Weights of a small GPT-style language model, trained from scratch on English Wikipedia: 25.3M parameters, rotary positions.
MLP neurons of a small language model. Each row is named by its layer, matrix (up: input weights; down: output weights) and neuron, and shows model dimensions 256-319. Each number is 128 + 24 x the weight over its row's rms, rounded and kept within 0 to 255.
After each neuron's rows, "fires before" lists the tokens most often just after its 100 highest values on Wikipedia text that the model never trained on. A number after a token or word is its count.

L11.up1523 [165 146 128 147 116 120 157  96 126 133 167 143  91 117 133 126 136 127 109 109 112 143 131 116 158 114 129 156 109 144 143 132 124 100 137 155 106  91 139 138 123 116 163 122 139 131 138  59 149 161 117 116 122 114  87 127 104 124 118 175 164 136 141  72]
L11.down1523 [ 97 119 135 156  75 109 155  87 132 104 160 133 173 107 158 137  82 144 120  65 151 101 141 131 115 121 124 136 115 117 132 135 151 101 124 152 130 133 144 122 130 164 133 117  94 123 116 155 118 133  84 122 143 136 110 115 142  77 134 140 149 152  89 131]
fires before: "8" 26, "9" 26, "7" 7, "lo" 6

L11.up88 [ 71 133 141 128 123 174 125 152 125 117 103 165 120 165 114 144 126 147 145 145 152 158 123 123 154 112 124  97  99  99 100 129 132  81 129 118 123 124 116 118 105 136 139 118 148 121 120 149 144 149 133 148 135 117 142 127 134 123 134 152 153 156 108 147]
L11.down88 [136 108 115 113 137 141 102 111 131  70 132 145  76 113  90 114 100 107  91 127 118  96 130  95  98 141 149  96 132 119 106 147 121  99 139 172 129 128 122 163 130 127 127 138 107 151 144  92 128 124 123 145 133 148  93 142 108 105 148 134 114 167  95 175]
fires before: " (" 23, ")" 18, "." 10, " mm" 7

L2.up1047 [154 132 119 133 101 141 164 155  67 139  67 135 172 165 146 147 122 142  91 133 127 138 122 110 199 150 137 134 167 111 157 103 115 125 142 119 120 112 150 125 140 101 148 110 142 140 136 152  21 174 127 125 121 127 127 120 109 127 178 142 129 136 124 146]
L2.down1047 [133 101 135  97 159 125 172 153 109 101  97 104  88 118 129 123  83 123 139 143  82 112 115 198 113 156  93 137 128 127 136 128 125 107 113 160 121 140 138 142 155  95 118 181 127 186 161  93 137 148 121 127  89 108  95  90 103  91 150  99 133 171 135 146]
fires before: "\n" 44, " |" 33

L2.up92 [190 120 119 127 109 125 120 121  88 172  76 124 138 136 108 133 130 123 115  70 140  95  93  77 170 159 147 117 168 135 124 118  93 138 145 137 197 127 123 135 142 142 144 147 139 122 120 140 133 150 155 111 114 144 114 117 170 177 132 143  75 163 138 164]
L2.down92 [157  66 169 139 137 112 134 138 118 109 155 100 133 144 105  99 114 131 115 127 122 140 173 119 102 104 150 111 107 138 127 136 125 137 165 167 132 123 114 118 110 152 108  69  86 122 136 108 157  85 100 140 104  73 103 126 100 100 135 125 150 159 164 101]
fires before: "\n" 71, "-" 11, "|" 5

L6.up423 [153 159 132 181 142 132 156 145 144 140 136 111 140 154 115  98 128 100 101 131 129 136 112  78 154 168 122 135  92 126 177 148 114 149 162 144 156 126 112 104 114 192 106 131  91 105 134 144 111  88 141 114 146 153 136 140 109 104 137  99 121 178 118 113]
L6.down423 [104 103 136 167 146 117 149 125 139 119 130 112 102 114 108 139 138 141 117 124 144 129 121 122 100 123 107 170 126 122 135 134 106  77 127 140 144 129 132 114 152 131 126  89 116 145 105 147 110  96 159 123 143 113 132 156  73 105 114 134 133 101 130 125]
fires before: " " 28, " |" 8, "a" 8, "rid" 6, " –" 5, " votes" 5

L2.up1488 [151 131 109 155 142 127 171 114 149 121  86 127  81  86 103 127 114  84  94  82 138 138 147  71 156 114  93 107 102 122 114 115  53 135 170 129 139 134 131 163 153 147 130 122 127 125 119 129 122  88 177 103 124 127  90 123 140 165 154 125 111 145 109 141]
L2.down1488 [140 131 120 106  97 100 123 140 110 117 124 125  58 114 140 116 118  81 164 119 146 100 145 135  75 148 137 121 114 127 119 133 142 136 129 121 127  77 130 105  64 132 148 131 125 118 108 147 149 116 142 133 178 121  64 192 137 121 180 133 141 135 123 124]
fires before: "|" 52, "\n" 11, "===" 8, "-" 5

L11.up593 [119 117 132 166 119 123 125  96 124 132 155 158 170  90 132 139 125 151 105 119 136 126 106 138 185 151 116 140 112 128 128 129 146 142 116 144 110 147 144 121 162 149  82 110 126 137 152 125 159 106 138 121 132 103 106 159 168 130 138 129 161 127 137 127]
L11.down593 [152  95 110 129 129 111  94 135 113 141 145 181 124 142 132 131 123 128 138 137 163 140  97 159 143 188 176 142 131 100 115 116 138 146 140 131 134 167 114 109 117 109 128 123 155 130 168 125 181 124 155 100 158 154 114 132 151 113 120 112 161 126 136 109]
fires before: " " 31, "rang" 7, "my" 6, "n" 6, "m" 4, "ts" 4

L6.up859 [134  95 148 137 132 160 190 112 120 168 116 111 113 118 165  73 107 130  99 120 136 145 125 109 160 139 139 118  98 151 115 150 100 124 103 126 123 137 101 165 103 149 133 110 159 110 141 144 124 147 136 139 138  78 111 162 122 152 120 147 147 125 118 144]
L6.down859 [131 168 124 110 107  93 137 133 106 117 121 110 143 132 145 128 146 130 132 177 136 113 127 102 145  96 120 122 114 142 110 130 139  87  82 132 131 128 115 118  86 109 114 161 109 152  85 182 143  96 166  76 102 118 134 132 119 192 130  96 123 124  94  83]
fires before: " |" 26, " " 23, "0" 8, "==" 4, "\n" 4

L11.up394 [112 113 154 147 122 140 138 119 130 101  96 155 124 129 124 129 149 176 170 123 143 145 101 134 170 105 162  58 135 113 101 100 123  98 143 142 119 109 119 146 114 145 128 133 120 127  56 138 129 146 130 140 188 106 154 115 107 144  83 124 107 169 107 134]
L11.down394 [136 120 118 139  98 140 134 152 126 163 108 109 105 136 155 123 117 125 133 181 194 148 138 136 108 141 116 151 106 109 112 160 137 143 136 120 107 140 139 164 148 136 181 138  85 141 159 132 137 131 119 124 143 162  82 135 122  94 175 118 112 110 150  85]
fires before: "." 29, " |" 21, " September" 5

L8.up893 [ 82 127 151 112 104 154 150 167 109 161 111 139 132 104 117 123  83 168  92 113 153 154 112 107 164 130 172 123 114 103 125 116  93  96 132 128 137 114 122 100 134 108 164 158  89 133 147 117 149 118 120  96 160 125 111 106 154 139  72  98 129 115 128 169]
L8.down893 [175 165 125  91 149 133 131 121  99 117 151 114 120 126 145 103 149 145 151 135  86 109 117 115 133 104 102 152 181 135  92  94 126 135 128 113 150 127 126 151 128 121  93 144 168  82 157 113 121 114 121 126 149 161 131  81 146 180 116 157 156 103 158 139]
fires before: "s" 83

L6.up60 [185 101 167 116 170 108 126 124 112 106 171 157 170 133 128 120 120 116 148  85  84 135 138 129 126 135 150 108 109 124 143 123 116 127 169 117 121 151 132 153 118  65 127 125 128 110 116 106 136 124 137 111 147 149 119 145 157 118 113 112 100 143 171 168]
L6.down60 [179 127 107 126  81 160 150 106 141 133 123 100 148 126 208 140 136 155 132 141 131 115 154 125 164 129 132 162 115 109 150  48 138 159 112 155 123 127 146 104 118 135 137 129 122 117  88 147 120 124 130 135 119 147  94 179 101 152 112 142 147 147 111  91]
fires before: "\n" 45, "ruct" 6, "is" 4

L11.up1378 [132 124 128 170 157 133 166 121 119 100 139  94 146 123 129 161 159 108 108 124 138 126 141 155 137 153 137 115 105 118 130 160 153 125  99 149 131 147 137 108 118 131 101 132 105 170 143 132 127 107 111 103 115 136 154 137 127 118  98 138 141 141  85 151]
L11.down1378 [153 102 124 132  83 147 127 126 165  88 117 176 168 143 113 100 124 154 112 107 107 146 118 113 133 125 123  98 121 133  94 163 121 142 140 116 132 113 124 139 126 139 127 191 100 148  85  99 143 122 143 130 112 149  85 115 137 147 111 125 160 105 167 131]
fires before: "s" 16, "ing" 12, "ed" 12, " of" 8, "ment" 5, "ers" 4

L6.up825 [198 117 118 169 127 133 137  91 110 127 103 137 123 110 140 144 106 179 131 119 134 115  89 113 124 123 129 120 129 128 102 144 115 134 137 109 123 121 156 137 135 150 161 133 176 142 128  87 151 128 113  97 179 138 114 110 147 133 151 109 156 161 144  72]
L6.down825 [ 98 162 139 118 140  95 172 116 124 132 120 154 115 178 147 158 131 151 124 134 107  96 137 146 118 103 136 137 104 128 117  89 124 197 195 127  90 169 164 138 163 110 136 118  87 132 138 151 138 138 131 187 123 153 124 126 166 136 149  95 153 100 131 108]
fires before: " " 31, "\n" 16, " %" 9, "|" 5

L2.up684 [129 111 185 166 136 105 103 160 108 108 129 124 127 139 144 142 124 153 112 109 100 109 146 186 140 114  76 140 131 117 134 128 129 143 142 132 118 176 139 110 203 159  96  82 139 139 162 130 135 127 123 121 172  98 151 158 115  97 126 138 139 173 153 102]
L2.down684 [138 131 166 158 115 131 132 114 145 132 131 157 121 170 102 116 104 100 108 114 157 133 150 126 125 117 133 103 115 110 147 117 167 132 112 133 116 124 121 147 135 182 128 105 102 154 155 180 123 153 178 111 119 118  99 103  97 116  93 125 130  69 122  98]
fires before: "1" 21, " " 14, " on" 14, "age" 9, "aged" 6, "5" 4

L11.up521 [146  75 121 103 137 157 101 151 103 130 136 110 138 160 144 120 104 107 143 134 142 203 126  99 106 100 136 117 108  75 202 157 123 120 103  90 128 137 115 115 115 132  90 135 140 179 122 120 143 168 113 144 122 175 155 129 137 155  96 153 134 116 137 145]
L11.down521 [145 121 103 152 108 130 138 162 132  80 113 165 121 156 154 147 130 112 154  78 177 160 140 101  98 129 116 162 135 137 126  94  67 102  79 143  76 119 104 134 131  99 147 137 142 152 134 119 109 149 115 165 148 154 143 101 159 144 132 135 125 117 182 114]
fires before: "s" 79

L6.up1323 [144 104 175 132 113 129 100 119 132 159 155 152 148 134  98 137 114 153 100 162 139 118 131 116 121 162 119 114 127 126 121  86 133 123 164 118 108 114 142 138 144 145  96 128 122 140 113 113 105  87 127 153 161 102 130 122 155 120 163 156 150  99 163 140]
L6.down1323 [124 124 117 136 142  64 144 143 143 129 118 125 128 122 115 127 136 162 128 121 165 118  83 139 138 120 111 107  82 167 127 139 165 134 126 121 130  97 136 139 115 144 148 172 141 145 108 139 127  96 116 101 136 126 112 156 151 112 176  96 158 134 112  98]
fires before: " |" 53, " " 22, "″" 4

L11.up1299 [119 143 177 139 148  98 148 131  88 123 144  73  95 104 132 134 139 157 123 107 145  94  95 141  84 123 144  83 122 151 132 122 126 139 114 150 119 145 160 132 149  94 122 114 121 145 156 140 155 132  92 104 148 132 116 140 123 139 110 171 163 158 138  91]
L11.down1299 [133 142 129 122 118 129 123 152 125  98 111 141 110 106 153 125 140 106 121 104 158 107 129 116 124 138 140 150 103 151  86 103 109 109  95 118 109 121 146 145 146 104 131 184 130  99 136 129 104 143 109 154 139 164  98  62 125  98 144  94 117 115 134 183]
fires before: "7" 26, "6" 21, "9" 5, "1" 4, "5" 4

L6.up665 [173 163 121 129 143 149 129 155 117 131 133  75 112  59 118 136  81 116 116 130 103  93 118 112 119 122 106 128 131 157 117 148 104 147 115 146 115 115 133 112 148 153 127 132 127 178 133  98 140 164 104 125 143 127 145 127 113 122 148 135 134 120 115 105]
L6.down665 [108  94 133 120 118 137  97 122 141 113 130 125 155 115  85 124 172 142 129 145 116 136 124 139 139 108 114  91 130 140 134 110 167 131  96 127 149 122 141 183 101 160 122 123 101 124 103 141 144 104 131 133 134 101  67 138 105 178 118  98  99  99 158 131]
fires before: "0" 25, " " 15, "1" 13, "2" 12, "8" 6, "9" 4

L2.up628 [133 156 115 182 101 143 172 127 100 197 130 143 133  87 121 142 108 101  92 131 106 110 143  61 143 146 114 135  89 150 129 137 120 139 157 117 124 108 141 114 119 148 113 151 141 143 139 140  84 150 151 128 111 153 101 143 124 141 138 135 151 125 149 125]
L2.down628 [121  95  87 146 141 125  84 145 134  83 139 107 153 100 152 119 140 140 113 168 113 155 137 162  79 101 123 116 132 150 139 124 143 130 132 114 111 108 106 137  91 154 113 116  89 150 147 120  98  99 123 125 131 131 147 142 112 158 144 145 150 155 125 156]
fires before: "|" 55, " |" 34, "|---|---|---|---|---|" 4

L8.up1380 [116 132 151 125 124 159 157 112 144 120 111  96  95 136 157 164 102 133 116 113 111 130 120 134 180  89 193  98  80 114 150 116 135 112 107 150 136  96 155 127 115 130 103 183 143 155 134 123 134 100 125 149 164 137 142 103  83 152  84 110 145 103  98 130]
L8.down1380 [170 120 134 159 112  97 116 111 143  91 163 119 151 135 116 167 120 134 113 136 111 115 124 106 149 159 133 160 153 179 147 108 112 160 122 140  88 133  77 129 174 132 124 121  82 116 149 128 145  92 134 121 133 126 133 105 117 158 110 125 117  98 149 138]
fires before: "s" 58, "used" 5

L6.up759 [164 115 173 148 125 114 132 119  98 134  96 111 154 138 107 103 129 140 117 107  87 108 163 107 164 171 156 163  79 138 118 103 125 101 169 107 123 126 134 113 160 122 147 131 136 141 142  90 125 123 146 114 113 142 110 128 186 108 142 109 135 150 172 133]
L6.down759 [ 79 165 141 148 129 117 140 187 134 128 156 138 138 136 118 118 139 155 138 127 120 115 102 160 134 118 181 136 158 113 114 150 135 151 119 113  66 169 126 138 143 161 167 138 127 165 150 129 146  82 191 141 164  89 162 132 137 109 160 112 128 124 119 143]
fires before: "-" 49, "\n" 24, " " 6